{"num_key_value_heads": 1, "vocab_size": 1394, "norm_place": "pre", "norm_eps": 1e-05, "positions": "rope", "bias": "none", "init_std_up": 0.0361, "warmup_steps": 0, "schedule": "cos", "batch_tokens": [16384, 32768, 49152], "max_seq_len": 512, "train_tokens": 161200000, "dataset": "wikipedia_en"}
MLP neurons of a small language model. Each row is named by its layer, matrix (down: output weights) and neuron, and shows model dimensions 0-191. Each number is 128 + 32 x the weight over its row's rms, rounded and kept within 0 to 255. Numbers have three digits each. A neuron's up and down rows have the sign that makes its largest values positive.
Before each neuron's rows, "fires before" lists the tokens most often just after its 100 highest values on Wikipedia text that the model never trained on.

fires before: "ed", "ing", "ive", "ment", "ual", "iv"
L6.down199:106187130092099157159090149184144161194065124136088147107167100156143122126119147140094123115126165131125154123165109112141146191130099122145130067170105138096196139142171115082157113135122188101108149185134149101115146158157121103112115130145107199126157072182128129110143153153105121155151178117209085122145088070084123131141096079071075138117186101122176069120122123100092178125129152095137129101155209186105108112109139180086182170167181114180142176115103097171161125102193156151101109113123145132095086114125079174135163175073168131100100170117131135100123106121120117121

fires before: "3", "4", "2", "0"
L4.down394:220158108124127129062150078058135097172078147112163154129096141167140116099147079164181163095066127078163158126104156112074101135147143138150166156119170092123122147066196122046147105150149109090097092105123120158082148140145120100159135151198126138156126113110120104172147118109058127139117130140093112132111106137107106104140072166137079099085145177116126130120177161140131104149139139161121158109204116109076194129136058091116130134081125128153168159090161120149140156174121146110123084179129142140146080215160133110104140113091161102103162133106181131117110108170171187136

fires before: " a", "s", " an", ":", "G"
L5.down319:107098100143078119122097132174161121177127093084102125097175136134153128055112174123118093159048152102112135089142156136124136106144119147164154104109202160113087100120108111103126117148158046182155116088106164092108134165054164159105108100078134144100099098141094162162061082125116150117144099106168162143145134120132109126165182140139133090087145113149191129165112212132184139069172147103097135159091117143111118186145062155092061133112106079145132112088163173132150100086150118161112057157115133132164118109083125134165090170150124086117172098152094099149132133195162098133

fires before: " ", "-", "|", "===", "R"
L6.down62:109083137111146124090136205132177150172131110157173148119076143072129160117128147101159085159115142123119065168093130169158119116107149125193056122115110129144152121180197118116135179136071063128114255193143167115146145165109128128125096107121160186137159137086139134114092098109137132136083132168125115169159112064133094092128087154133135086135053176083090064092118115137149160111114153138093143149139083098145122140127122109094111143102122104162148135150110133118128145100125195071143151096143090165137139123140104170137099115133173109165117105118104142164146127136228089125

fires before: "0", "ing", "es", "ement", "al"
L11.down402:132182074106135170100051073163101104089109133149133188162181138158140097097122109100163144126166110133112094119130149151122124121121129123096045160088156135109108127154084121102136165127110158068147114156161177146060133139178099134108100103169082164158092074100118119082082079119117148127124157074173122095135102131149144131140108198122149096110119106144161094133113155127131119013061132157147160113100157132101080122112074175088149089130110098120114149074097146155168065126113117158080138132154147127088187131093089138070117137053173123123159140093093155083094078117140104146

fires before: "or", "ing", "es", "ical", "ore", "our"
L13.down355:094090127066152157207145080089144115089140113091154194070127171103131082061102111085163187139178112151128189152168189165092172129107112148145090139127185099133136063182163103164061085103128130129148183134117135091118127161159188107120114177170135128143135092096142163164131096152165122095161148088091071092114143118148144125104166168114124134102120095144116145144167094090106131151115167090125112113152077132148178119107139143182134099145070107113077167076105105119123111150110167168066154121129072132156154092122127131071110122041084085085111125117123126141119111111128153148

fires before: " ", ",", ")", "ot", "ys", "ia"
L6.down0:189161152170097146170208163117136156138187075079117128150151136148134136107129169120089090156069089159146077134128089112174144139175123105113138072084133159150117090120146133096096143190160136108076110118093110073157134108073098157110104075141140118172109125117154133093089166162100107113141089110158138139153106126144122134132113128096145185135170113147108141133157087089157051137141168082116164088169117110096163086104102132133159085152116140128095138080115132134161074048115141120161137176087179160132132169161095061146133198056151201186138101132128102167121142079140139076

fires before: "ing", "in", "ath", "ed", "ay"
L10.down133:128129086136136142149172120122153167139076106113099159158209178058176114163103086160132104097136117114124126097136113095068108133070139127188158086091102143166110111093114145109159141122164151068066234095148186126177137114096182191135146085150064143151118108082162119083111143148100136126126155136125112130158143139153109092109182135135158134171153102123115074105103098130142130185107113106139151116173100115167114059122170132078153149101110117104182169155101101142092089108185108107124194140150115102127141158097166150076149138110098217090139119097075137146137153129145090087

fires before: "9", "8", "6", "7"
L13.down406:072139162110092123147144081115176169126069135160140127150109154112104090128102101089114103130100196166155135141135078160091098087124123083107071147153149164128151165112136086158165112110127078106151193121131174109132144140154115108090136142158134203146071128177157162106158102137063149184154106123092118128147114109118202150123148113129117102057099205110182150134146131088096179109111126158186188121120227136094085157097116141136134178204101079105165156087099124180141156112085167122130059118156134136107106116069144162097099177133124120115119150161134118132118163112164104156

fires before: "7", "9", "0", "1", "8"
L13.down332:162144153124080147164161078121133110082117106078127077136100131134187064094146055105132089053164147128186110089144160157140101091159116163064094106135117115175106133106115127154103074114062154192137186102159154133056154128117087133124168100119138173137109151139102081152145099137110205108153162076143124131120090117119159206079116136174131079102094148073165116203120120094104148090167143111144098130115146097118144163141081150098162145076114139123137169123068166118146150109159137107116124098125055143081131142148146172103091165112130175099135099097129136130089089086146141177

fires before: ",", "),", "il", "el", "or"
L7.down281:103073139183090134166128105109127160127105124158140133100113111142144085184165179146133125070109117146138140147118080119138116122072140107103091162096090160173075065098099153084184191150126185146129126142148112096154198138157095160082124119098169158097137115133084123152098086151127111119130129163108133071149122100193079111138092126099095214097197107120130128135149180075186152108149140129156136040108120107098173089123110187148099116062169085184146082051120082143104095094164128145102176144083144105129113131168085118157157141149109132121089130091165129096093109114102131131

fires before: "u", "es", "er", "ers", "el", "ed"
L4.down406:155128101081112080093150132139101131119089114129118149175144151120088092174097109134078138151140156149167063080064041123126112098157128093169104109119151149118091177167112143115151134079113082120126172139142135093082103093156191113162162134164118098135146085123164108149083168063142158114091167147166113124001145120137181146120113176172099172186093130138202106128096081187161077100104095130134122180144170144116090173125131139145081145135176202070136159129168146149126097138145120120121116167112132167134155128157145127174115097064173090143110107102120130105158108123109127128

fires before: "9", "0", "8", "2"
L4.down162:159112090156139151103104135182155170144109155122168105133075135156148091111135129137063184181060072132134093101153115098175107158139110145150100111157144185087132142133123120107201129157134132174083214127146148113105120126163148102177146122096172143208084180133096141117146117194114079127145145119097098168170109135089109175098116122127128134130071106131109141108110091117072104120105184096128148086116056118089162080075136124173115104185170055112144108128151145116134068166184115105104086140123166104111132129107156117177067144108157211147144114150151169167087163116139126106

fires before: "0", "ing", "s", "ed"
L13.down328:101143122189126183141139082120169111095130143098132161123203153106138144190052039140197102163141145149096142079105142148131039174095071151098139151100163130098132147130080124098118136121140121113135159132131057138163073137111132085180108155115070174109168146096116139158092151135165154130108129113139133117171114126159130139156141153129144161196160108071087114120103095132109108180135162097182191097165099149184095130138120123140119142128099145143145177061117156145097109145129213160101175109118126161132064156111140105119116083163105184123127161089090064156168096106122121128

fires before: "==", "===", " as", " -", ".\n\n", " is"
L4.down210:158088091143148106171110156112124102109125144141128126172188171123105103141103124139116080146175160104087103147078045164095109112147112163125117109097115126073094146147162044076146110161166124138147059119100118095109145112091155120163133136168143124162146152146124145154104166109117136133099090114155151138130092186183155064107098184089143120108168119118036150142102141082165075190134146107172114098120107061109158154033075150115132136140105140101110108152163101120139121118117094214095099129115084194126076103128118152089071095119115134178116126160143157146115153179117152188

fires before: "1", "2", "3", "A", "5"
L6.down226:127134060091092125132156196119159095179079173123107143096089102091126132200069171106144163112106108096131160085166094109129137125088183133103153123094093094153109161152171101137183134091204092085098120110091149162075114092136161095088144143114169159148086128172139154147183155112178096123144073185143125112156125142067133112129076147152154131177176170106141103092182110143106149196147131143125129141141086140135107214104121127109142130126128111135127166135108110133100158131145151121154181141180101147195081080084108088176171146119157103117132140136135100165097175166194177151

fires before: "pl", "ist", "amp", "h", "c", "per"
L11.down23:077123142143144145143112126080128125102136123123109090173158131132081087152112080110129064117103066136133178139186218085155108129101100102138076125100119138099190105164161117163127184142150114131158214106153100118053096105169169156122158115148149121124082194123159167123131130100128137090107111159113114141103143129124105073077123123130133089097127124126081058128190200110128102113066164119102137133088156114185155154168154145145149169107121116058065140077155162116106123122179202100117103137187112118132122095106093150181093065134152151112158126115096139081119078108152160127

fires before: ",", " ", " and", ".", ".\n\n"
L12.down190:170132140145163091124176103104141140061111144123131083154132105112115072053114140172082127165169103149128124140056094088174130141121091103161214129067138131122119112176114163106187092175143134195165176108177152098146142181159098152137162138086168196130083171159106157194125128112129129101143166137074103153120132141159111134158144105112116144154108150124162148190210106137105126103125112173124140124129140161128135093127138114152158083108116157130090120143171110153146166137107078182188104200109144161115093120062119110165183104141151106122140180143041126155119097172105156116

fires before: "8", "6", "7", "9", "5", "4"
L7.down156:146182167138080151185138152141098145122101074113084140082144139110175133138165173107163170137130176121154144116103105164182116086100146110145090105123125170146092139077184109153158128099095105079112191137093166112111151175163089105144161114138128163107133103119126127115127080092159146170111156105096118112084121172172113141077112134092162101095135141131126138120172131165026188099117166167115173122177123160140124128142151075154130153177089091121125134152196114101091173162116126063209168092116109123189118113134094141142152108130086114106141097175145120146148086025188131174

fires before: "ist", "c", "pl", "per", "h", "amp"
L9.down261:152100211135069098110108130129076092095143129132088114163123090115097128177139143104102079107124143122135158100170132090153075086141044048118119081168171114116126168121130163049129120145149164135165152214108093088135148100161132157130187112201148140124107179108133117107094160135142184147103037175169091151115100159119064163141100108182124089166068110116075128078140165082130191068075101118144188149124146176121109109126106124154115126125089102107109155154132168119095131122150167143109145120117116121132135124139122124138155128086178090096142084156088143094133165124136142148

fires before: "-"
L4.down244:169140186100178161178104126106085081120104122134155081131151153168116117124137102070134125098164155129151172127137175076149151124146106154119133178055079120148101104127088115201115150139091176144196127154120135103157113209140109123164095088144171121116108098100119072154158097090100172092107140144130151169104150061145104141075143121103054134182141175141143127060138153166130109038175120096121106146116137111124087128138106116139136106094131160089138107112128102149155131066137147108099109173099081114125095125106120110139112137129011167121177119113159111159155104215112103109

fires before: "1", "2", "9", "8", "-", "0"
L6.down376:079149125111115110102117136162141192116095120125094100172141126152188128141106147126088146128062144155104112138115122111117125131076134100128076116186136147122166082107093122127086094124144138215114101201140118127110131136196110103149188201160162141166125096159153129129164072168197170194121091185145112087151036158121103154114127150167142137168102144139127173161096127106095188127140125126131199116093187176121153080156119147116133165134143143126160141130126149158143142099090081148140119078086139117121126103107086105122086138166137098163161135150180092118144100090219202168

fires before: "==", "===", "|", "-", "The"
L5.down446:165166125135156156177104188138067086162136102198088179105143154091077129131122157079161076136174154162144095121078100165178150123147135138179129106094130142077116160139079150218087125079109100119186180091205109102180111081111139111165116174161136127065139153112108130122078079134108160118109115153088187097060148094129109110160147168098142143132089173102144141118129126071059166112133093080179138155098099106144153074089164151088108108117114129140169120096123064145093101168122133136150129146131146164124131136109108156167069117115153153147096115074117133151142135170131134143

fires before: "|", "0", "2"
L4.down429:202164082101159025094176113133137139131120154155116156125118105108112086044135120165094203118118076125115145128109130085141110167129141147136107108099174138137138130104145164092171139141149108113091173154143171119137111109110137100150081119094148129136168076164088157090131158114100146065102123108111097104116145099127153078096142173121104155148093123136034120164141119112052099102118125076126165159180168175151154127162033135138151098183114102125084152088167139110145103129115118137141141110085128148162114142131129150116218121104171136107123109161173122167098138128201215106

fires before: " a", "ear", "ro", " an", "e"
L5.down179:130095070157159164111149194131070167123098178183133080165111130152146091125187130133113117137113070134107144079150112106141154122146133102165129092162139131131133090132121157106167164122150117174091159159118078137080098174159144143111114097059092137154142061132169119215078098164154124166155119171105167127118114177146082084163124104124127116096120080174146158149115135121166182176130093101133091072110155135111162113058135135137095110090092112122073108029114131090202102178125089124096138173079175110172131108114090162110079141122095135174144161115144088130087155121124125095

fires before: "6", ",", "8", "),", "9"
L4.down306:123111114099147104106125157084175086098117163161123091186125089169148135116122155125105113133174082151050127118108137064176099158145119077118080129102123090116161148140170163115168117148123169107108171125100151169095093149127122139138119111068129186183172132188141148169124100162130094142159084082105118112148191159132146130112112168146135104183123149128163158108120133158183099140108126103031137098165077095110184137143067142169163182050140105142169168203171171159117155138134086084141149166143127143142163138073108194172166144177124132148115107140168127127109151072122094163

fires before: "n", "ce", "nam", "ain"
L9.down71:129112092145102121133102083128094127081181167151092155092108064174124181171123109155146062122166121092146119125121154139143146122134075094142162082189108117118204071108182074087123063138111078177138051102136145127137168119080061129119180120157179160116151183086118124146097132131140125122142135139068090131088085075081180147145142147071124148107079148145116098102109108111130183104162096177120105101142104087101097114140184128146147149185075142119109159163167089198167085135086128127101082141120092093118124172177155132106162159136090144144117083116141079098118131114121137116

fires before: "u", "es", "el", "er", "ers"
L4.down91:151119104145115113105077160149110152102105129125083166106158126056129116159127170159090171117085155105104138131098155138064131073203135141142072043156146140189142175142167131108183128101114096157110114088161133033149151130122087126096139118147142094059154047180109125146135149084132199130122141183130132127116141108090079148124121151095188109155156113132165176137109102136104141079063127118157090144163168196094154132095148153137149074158104112107161112150171113092055123138124131138101177123096118133127132144130130199164113110117132092102175090118135131097160105188124091079

fires before: "9", "5", "0", "6", "."
L5.down328:177102074112090139138075123128130057114079168162118113181098113136120136175116082168139114141155115151121081141140129134117132124139145106142106059114194120118124117081088159087205118138132126104109192137121119104137132120094127117158120137127122146159099131160111162142108111098161091176106107121171096095120141135134150113137047107137095076157171160190129151113121108113120167153158214161134087165214098075145127233088126147114115125144168152124146101190110141148159130132129124110137065133186106119102123173126070165105149179089103150155088072129108182195135085136172107182

fires before: "2", "3", "4", "5", "6"
L4.down55:175137140181086118210096125109088155106105145126129143148186148119136149112179126119180104115053142096115150096146089150120136074149137129165135156129116146137151150151161158152095101110128139122101207078099083155104097067154084074127113132067130120096134079135135109155075083135074103161176155122185086094113097159177153132113070146093065093164160128137137132139125130105009171157162135071172113108146149154094144098160089123157132116113071162123142101120088132120131189162127107153137112138120111091148154144110112102130123140121104054107124075066135141132090090185131190125

fires before: ",", ".", ".\n\n", " of", " and", " in"
L11.down28:144110147106108096088127115116135111131136087167158190143117095143102105136058112074073084136121104100130158100183116124129133211124146070166158126101116143060137163145080163070135141150143144178142232133193122093127090134125154160140227148149134129120130153124140155201113113157146125115116130124099104121132160116081114100158150206104103171101091124133115143120180081136107061153147201134148157068092108129113135131114072137087099136117081171105094119145160142145123169145130156143094166137127142147173131160125149110148187138116136201156152098169052065122100122155114138135

fires before: "=", "==", "ican", "-", "===", "L"
L6.down420:113163094063156096161165102171101182099136097204071126140120185147096085080093116139153164113124202086082126102171139157094176086142123168114115128068096122068166134162161152124157093156117073157119154121187102131126195145143181105185132162112097117135102117160144184213142136129149099115132171135125135101133164095165159129099133079112106109120121098169116077135139157126117101148158144120133165132120117083080150131150079176104114192070145160129182128162082088136166120069086136100126092165122164135107100180120108127081125172127142115160113159127176135169155129164063125137

fires before: "==", "===", " |", "|", "0"
L6.down254:117107169172143128165138175115116088165132196182135082129106193174153153147136066118132149093068205156172104119174129086100179126099061117135148132130078118132133126169141102141129144115131174136150091103176111112172126084073166085187148205115166119133134151155135135106182101156104136151119132118164119190113143177127102125128160126134180221148165131088077138172117144111175171096104098104125143142115113122134168114093156163066118161172107146112163127083146050142065101088120143153117161129148078170082144141121133130167105091167154158147124074109156171158101122111104111164

fires before: "b", "ch", "z", "l", "g", "w"
L10.down36:145155082171167123152145119096104151128117088100081164083144094138189068152090161125118090087080130070090153049111170129150156138135126091079089106129124139123102128145097122146127127059148122128102107114109136092087067184138172163173145115117100180164142088092137114077153112110119137135124161168123145157115168209145152157173104103123090169140143176104102084088170047103156111157177098204132125111197107131128110061137114109153081106123134142108192128107138179118131117123168134176117154124120058111136108072105119171135194168128136110084149143130122153119189115082153125103

fires before: "in", "r", "rib", "ain", "orn", "em"
L11.down293:063110147095134132135170127152101158159129148176110175095132174157114135110117177156141148107136137105190159107148072200114096174132125141108061057091154150135149103144102142187161145129074146092083160176120133073129088076154139189108138126173082097160147159116153120109118101157068091123167153152120137115124115127086120168086100114036134128085118081151138151114088121109136154111086179118035110166110152106157108136142130167106148205177143124120085165122116171102119113106157192140170066155194117117092121125179105127121097143163183089118104124105114099159151163114123158107

fires before: "ia", "==", "===", " The", "The"
L6.down94:124101127115058129182110092145116111129123097164118107109121147137081119142100112159255124071137120193158090129124101126167149098112147145180173200216151146109145099085114128112193162128124119130129108125122127153149120136117140143168131162233091164107134116131140128163169173124130123155076176105155106090087099141088102098141081143135108118117100080172044188117149156136139173119135100134153150145103091152097145115128131152164184116134107116191098071103162097146124170152158158120127167109158116114114156125124137164075180162150127135171093143101111092197088162130103134122

fires before: "==", "A", "===", "The", "P", "In"
L6.down496:140088137171140149166133146127077061142079103180129123139152121206111077160130178110117121086077141149103126132110118131099082119097132171157115108175174195139127119074127128145175162124146098155164179108112123084147086176109089123103173127131138102177104129137128131104118133100144153124147082158148142129123110157146109158117173141198130108116092136163191121148056117104154131122121138097179132113123086138096148105189139147143092142159132128125144138113145205182117066178107144186163089117093140119164053162075106149111209134169179122146066057114108095123140186131089158189

fires before: " ", " \"", "\"", "-", " B"
L5.down11:138090108136154096116102179181127114128098158175099096126055141132114169185146112058159095096095120114155141155093164153127104069104183097219136099132118132158123108121149111139136086099085100102152240153126157175122078144117114150142114152105131172120142164077133118113146134138079135143135188153129087093116159082108047116112136137159091120158160166126162108210069115160085172085119137093175140115132114171106099111067139116030104104079131125148131094121137117164191147134138109151107094099118114133173127145139122156134178112144128144117134089119133118099141154100151150041

fires before: "==", "===", "==\n", "The", "In"
L9.down195:141131109138152153177116112130165119138173077203111114086143142126157095091139105064133145195187097107169092187129156139186127124122128114124143071115138145145185190175121130216092168140119114120145192127114151115094111129137159122161124154178166126118101111122088131108105148161068169164114096194161157094100120138170120142124223146144137118099079144130186130098118174082108132126096120135144149132112087075117160084118144142041147177046122157148108050145078088152140109142123156111119139133125148089096115114149120162151121141103122186143137161114114098149160145110207170107

fires before: "in", "ain", "rib", "r", "ract"
L6.down492:109147119069137108115140128118124193123145115186111174110098126101123150114104203180130052071091124111140134163133102112108088153142156136109085078147142122099139153093168144120149112171092104133147214118132093179148150082199147097091168164125098151189107155153174135139077082118118168123137135077165117106168113131177104124145129155143141173107072156178161162096146094148163103150121148132091111133086182066147106085102155084154126135163110102099128173135104123144083071091139082160135135186133077188109102143153119094126152110154116112114119162118106092088164182055203156156

fires before: "==", "In", "The", "|", "===", "T"
L6.down204:074086121150120078204105170116162095128076096170171127135116166093128067189122136186109179130154175111143116147067183091168128098120130129139161093083132127099164108155094144113156136111128105161130171149130160109080087171160137122103190111189166141137125151151081158193160101144110195155109097134136064141134115164082111143165186129128116145137127129208134116092128113081102168155087113098181162142112104097125156132169107118109074093073098141147141136122139136163153088127076187144127135129090080153131111067115120152118145149112207183196119162133114117159156141102176127101

fires before: "m", "v", "am", "pl"
L5.down111:080171157121148152112125122118142068128140105148076119081126204124154128120196083097120111124151112173139134106127150087193140114133059089142157078132141131120092093091110111151103139147114142180199150150083137216114122186131112135183154167107114111089127152133181116139168132114194138102133093072085098145121109107103102152090189070118185154171167099139163130147099187097147161138097139075083150112105147108121132149068071096113109135120170121112123140097137134128086159127154093172089100155155085104103164101184131160165148081127149162091177200154107095180150133110104145171

fires before: "0", "5", "7", "2", "8", "1"
L5.down333:095080190114181135140103122170121141131175111068084127131086109115166126136097156136132116099126141109108123148131144103200153116115132136172133095144126094142131176107114133106164106155096107118147234111160143115106162106124107089221122140134118189157109097126073102108090138107166110142114148153133109127127096181149092117068072077122089059144086149166118097134118155123072134131108103168097165136128155146146131163142146164103111137189186094146102120145111192170091057144174135128149094091069060096159133131141091126177185076084119097128094149129196126149116080155155129190

fires before: "in", "r", "re", "v", "f", "il"
L4.down509:079122150132065091155148098181097122156124127141081166171123160129084079155128125121084153133173125162155117144162110146081098165133084125113116093157100177138190149126139157176142143123117116128114096147107122089141102138137204137146077083061041131109100141141143118107120123122091128158117090152126124161176191101110124167158148139073121150120130130137091135126101076124136099124139192092176102089128166070040141150132131093151113152150143164102122155148099114088125123068164099174106087165117042141099074103161148149136148125116162073094223109119152101133134199120193145162

fires before: "ed", "s", "ing", "er", "ers", "ent"
L13.down271:183116126141136126043155111156081145172147166094139122089124118126140119130117155133125129103142208145123103136167109164140082114063139153092137189103106092181186139093071125129147143066126114138132147133123138108169088120049136093109144123212138126187100073175114070124197133184200095146119096141117148147115111118142115116141087113168113141078107184167094124083173091054138141152116159087146172112173121144110160112069120105169146139120096143150113102107127134156120108149105077093102197167064150084110149178136103127097201107123144146085081157126137152107117121143142101107

fires before: "==", "===", "=", " The", "The"
L5.down121:159127096123096100154095162116068139134134101154172135138147141102092097103171134117152163094138154119129083140125166193114112131120083147160134119098162167127111153099147122151174094170174123102133117094132141149143071228146159122160108199217061140096122120135084138078084106154115174126125120161166104142097130172170125090097107099136099112117130081182097158074124105076116123065135058121122069156124129120065079126137081102119130142156153149117091106156062160154194097119111193171106131145144061109125106120063124119115146117151140164147121139087072143162183102100097102168

fires before: "ia", "ian", "iv", "ep", "ic"
L5.down32:122157066135113155145070156153155166117139147177116169105137078101086087110135155121073108143121100124094079155195147072108088187131116138121138175066067100112134129142189105133137118166148144085107181085096159139159152103157122059179099150128109149107087170184144160177112093145106199162147160177141116111135129120107074096133121168180124145128127164108121144091111088128098104117092166104143102168121148144149117129134152175114093165177081086144095162111125186131095157119099150175139117080154159113124113108186099175126140188103190142085105152107108064126168131046162157130

fires before: "u", "es", "ision", "ond", "er", "ret"
L7.down154:128147095158115141097123191169116093080134142042155132139102132153158141161139135162091175150104113156143150051142096141152139162153104070177069091159114108152105107209152129124134103060086094209169109121156091115126124111107121137114123155191108165095163079109058149106087168110119137122097085167124119119113096111143091145160042133092152170106162123125143187143140144143184082111139150139167130172149153161092119093174162098106128138109105174131092088148153112079119120068127122154134151093127137182131109158151078133190074108182161119084114091121116134096089125119179091100

fires before: "ic", " |", "0", "2", "y"
L6.down86:133175159139108091078143146126158161168143151146140170128100155092140079176143167180132148110096129122094128157093117140079050117160159139126069138104125169105108135141134144090141081124115144110112255163092106129148133117182180124136159121129127129119139114167050136118141170115104099093126125111115058125127146136120108130132130140111059084119126073127169151186112185161074151090153092115174148108143151152134164087151089111141087091202197142151100196178135102151154146134150084166135096099121153115161068106158163135135075117109102171162132088119073115178105147117162172146

fires before: ",", ")", "),", ".", ")\n", " |"
L7.down438:114110096159133162191130100083112115139145045151104115150179116125172104127104139155153159207142074128118127168093101084125078107094127145121158127080135158139103119138111178053129148121087121135141164114146140164166145165071104189119221126117080130121152131159190159107115148134063134203131143087091079159163113073133104110139102152097089149134118172051134175152145074054115128118141150096132163109108096082143126099126096147188121101127117110161152104107164146124134140177176150122138128193147124139093081140124074147130198201119123137108113135133149081098101076119148142145

fires before: "port", "ed", "pl", "m", "b", "er"
L4.down483:125140182155158138136147093118112120169185120159202151083108183128137100074110113114170134105183127132131115128054135091136158077177060106123143081072115134138110107114156132140195139130173115158201172134137129130069126144131117141072109125103124159111120108077126092117138171137078155178107086151121106093133108143123087115120136106092140090177121128146175064138135106110174148127125163134080138052132189121186137107136086165063091145117170122108087138160123130144117114183182096175120118062110088112068114143155147151096138117150136129104114225112103076136108064148099145168

fires before: "-", "|"
L5.down254:127126108099133112179111179072152165102103092136110125142116133127105193141117159144113045121087160108064177178212105173153135114105111093187148113139077105141147089092104098137127071122113190172137122129122100062114094157084145126167093055093142086149151113124079114212130098097168190070143169086078174099077171075146160136167129145118088152161108093106134108121114134090094149120165124113134095166101145153110097171098124145118115063109141136131124139061093127150117104085116114135139089147136141119173099116096105124138149160157132125102203145101126084168122180165156139106

fires before: "l", "s", "m", "h", "q", "b"
L10.down308:147152143121100154163167125099157166125094104107098175089134140111132175184077141144113101175054153084099141066147168111110116110101091128133108122139132158123108140164115144120112104157138137154150175118168120116141127073141170150147106077060108141160136111111115109063197122062188174171129098134110136135156147129154135091147180146157140124170088089081141113113168157097103109124135131227110112148120097156099080158114133151191117141134117158159146117111140159038052138092123079155140149116144160117117168074142122202095123172131124161132178155169159147202133102156158152048

fires before: "-", "m"
L10.down249:121152104098172098170073155112054129118131066139139101104205119142111138179155112096173165149108146176136108104149133109110100105096120119167116115088153177218122150138145108132161108086116178118181189151016152086098104111111108145131136103114114159130119160131099132128055107039132130130111156158156137190101110118142100138139127105136087094163096163094121101150116135120105133141201140105169161105117139112115089159128096109114087102097195180160142166136106153140150125081131195146177182143128161118168107066148174151149139091099156164133120148087153038109116129142122122126

fires before: "9", "way", "ed"
L4.down478:167138079137097212144130092164110180185128117120163103091122142123149108154189189116098126110078106146142110117220060168141121113103096083113117163064138138105158129076117057073133145122174181092131122172082143083114142084130114090120118177140105168096159126166118094104172170210125083093155085123122103132116139124150139091151166088123137147138154099140146106103089077137119104106116185065147141155130099106161156112113178088136176128137137086178088121178126038124135119141109089120143097082107174086112101113103099129155141103141154149084160148178141135126121108127136065105

fires before: "port", "er", "p", "re", "pl"
L6.down63:113184121126125054143155137129085165205081113117126140191068108080115112066170146095166147071129133068109111143135112162075142125122080084146076124144088076151113113137168149149110150139176145115109169106073108144104131188108127101138137068105096056171124108117079059130108155104134096112136116108093139154125175102138090133156135099094102121123136143160168150119103048091156122135133183070094094165154124114124172074081151098121097075115108098136080148177092117121085085142150135176102098096137107082103096163189181178121164128129126136125155141130062094143102145156107107147

fires before: "0", "2", "5", "3", "6"
L4.down17:129112083049142142133161156160136174116126140196142161172157146111189102152173164102110096132106089100092124127096085120166106129162155131082133124093140154213087133097161193116093101101090166111077195086181166154065143109158136100159121125125110061118116145102133116115127137169133056126126171115121059141115112185128089144135114157107113102108191193090086077149104098169105098081111115077107194124163135111081148184188151128157129103149131158186131130143077107079102119110069174137125112128093160112162084114132122065148147126100142141095111124116128116126091126146176123127

fires before: "-", "el", "u", " /", "id"
L5.down265:191122117087138162145092091090127128106128134141112165130201147151128094137165088125130170184105160124156158089094131163103146133198103151152162089141098185141134142082128063118169133066099129159161152126076099172168127104074151126152115118114146183179135122153131098111055114117080159118139086143136137127098148171071113147111152172169116134085084148159241112175137114166143132069125087072137107164141182178124082087081095100180154100112169115110124117126070070105164119095121126107118130091145172153141096101081157108126098156152134146157109128174141076096159101112157171122

fires before: "9", "8", "6", "5", "3", "7"
L4.down404:149107147105094148073164087161087162125127126110123150114096043132171092130163250151138096136096115181130154137099097111098122106175025064118132090224160182095143127142127142148179122105109050169112149134117163118092122133194076102144092152125083215196141129129115123088142119107194122137154131132055074112105114121122133155154145176137121142114123135111144103174105110136174201118108121121119098161102112133118112148104125187116119136134122158127167140148124141146083134091089179138115131092157132104117183149088090113108115126141135124147099141151164106104113104118148168161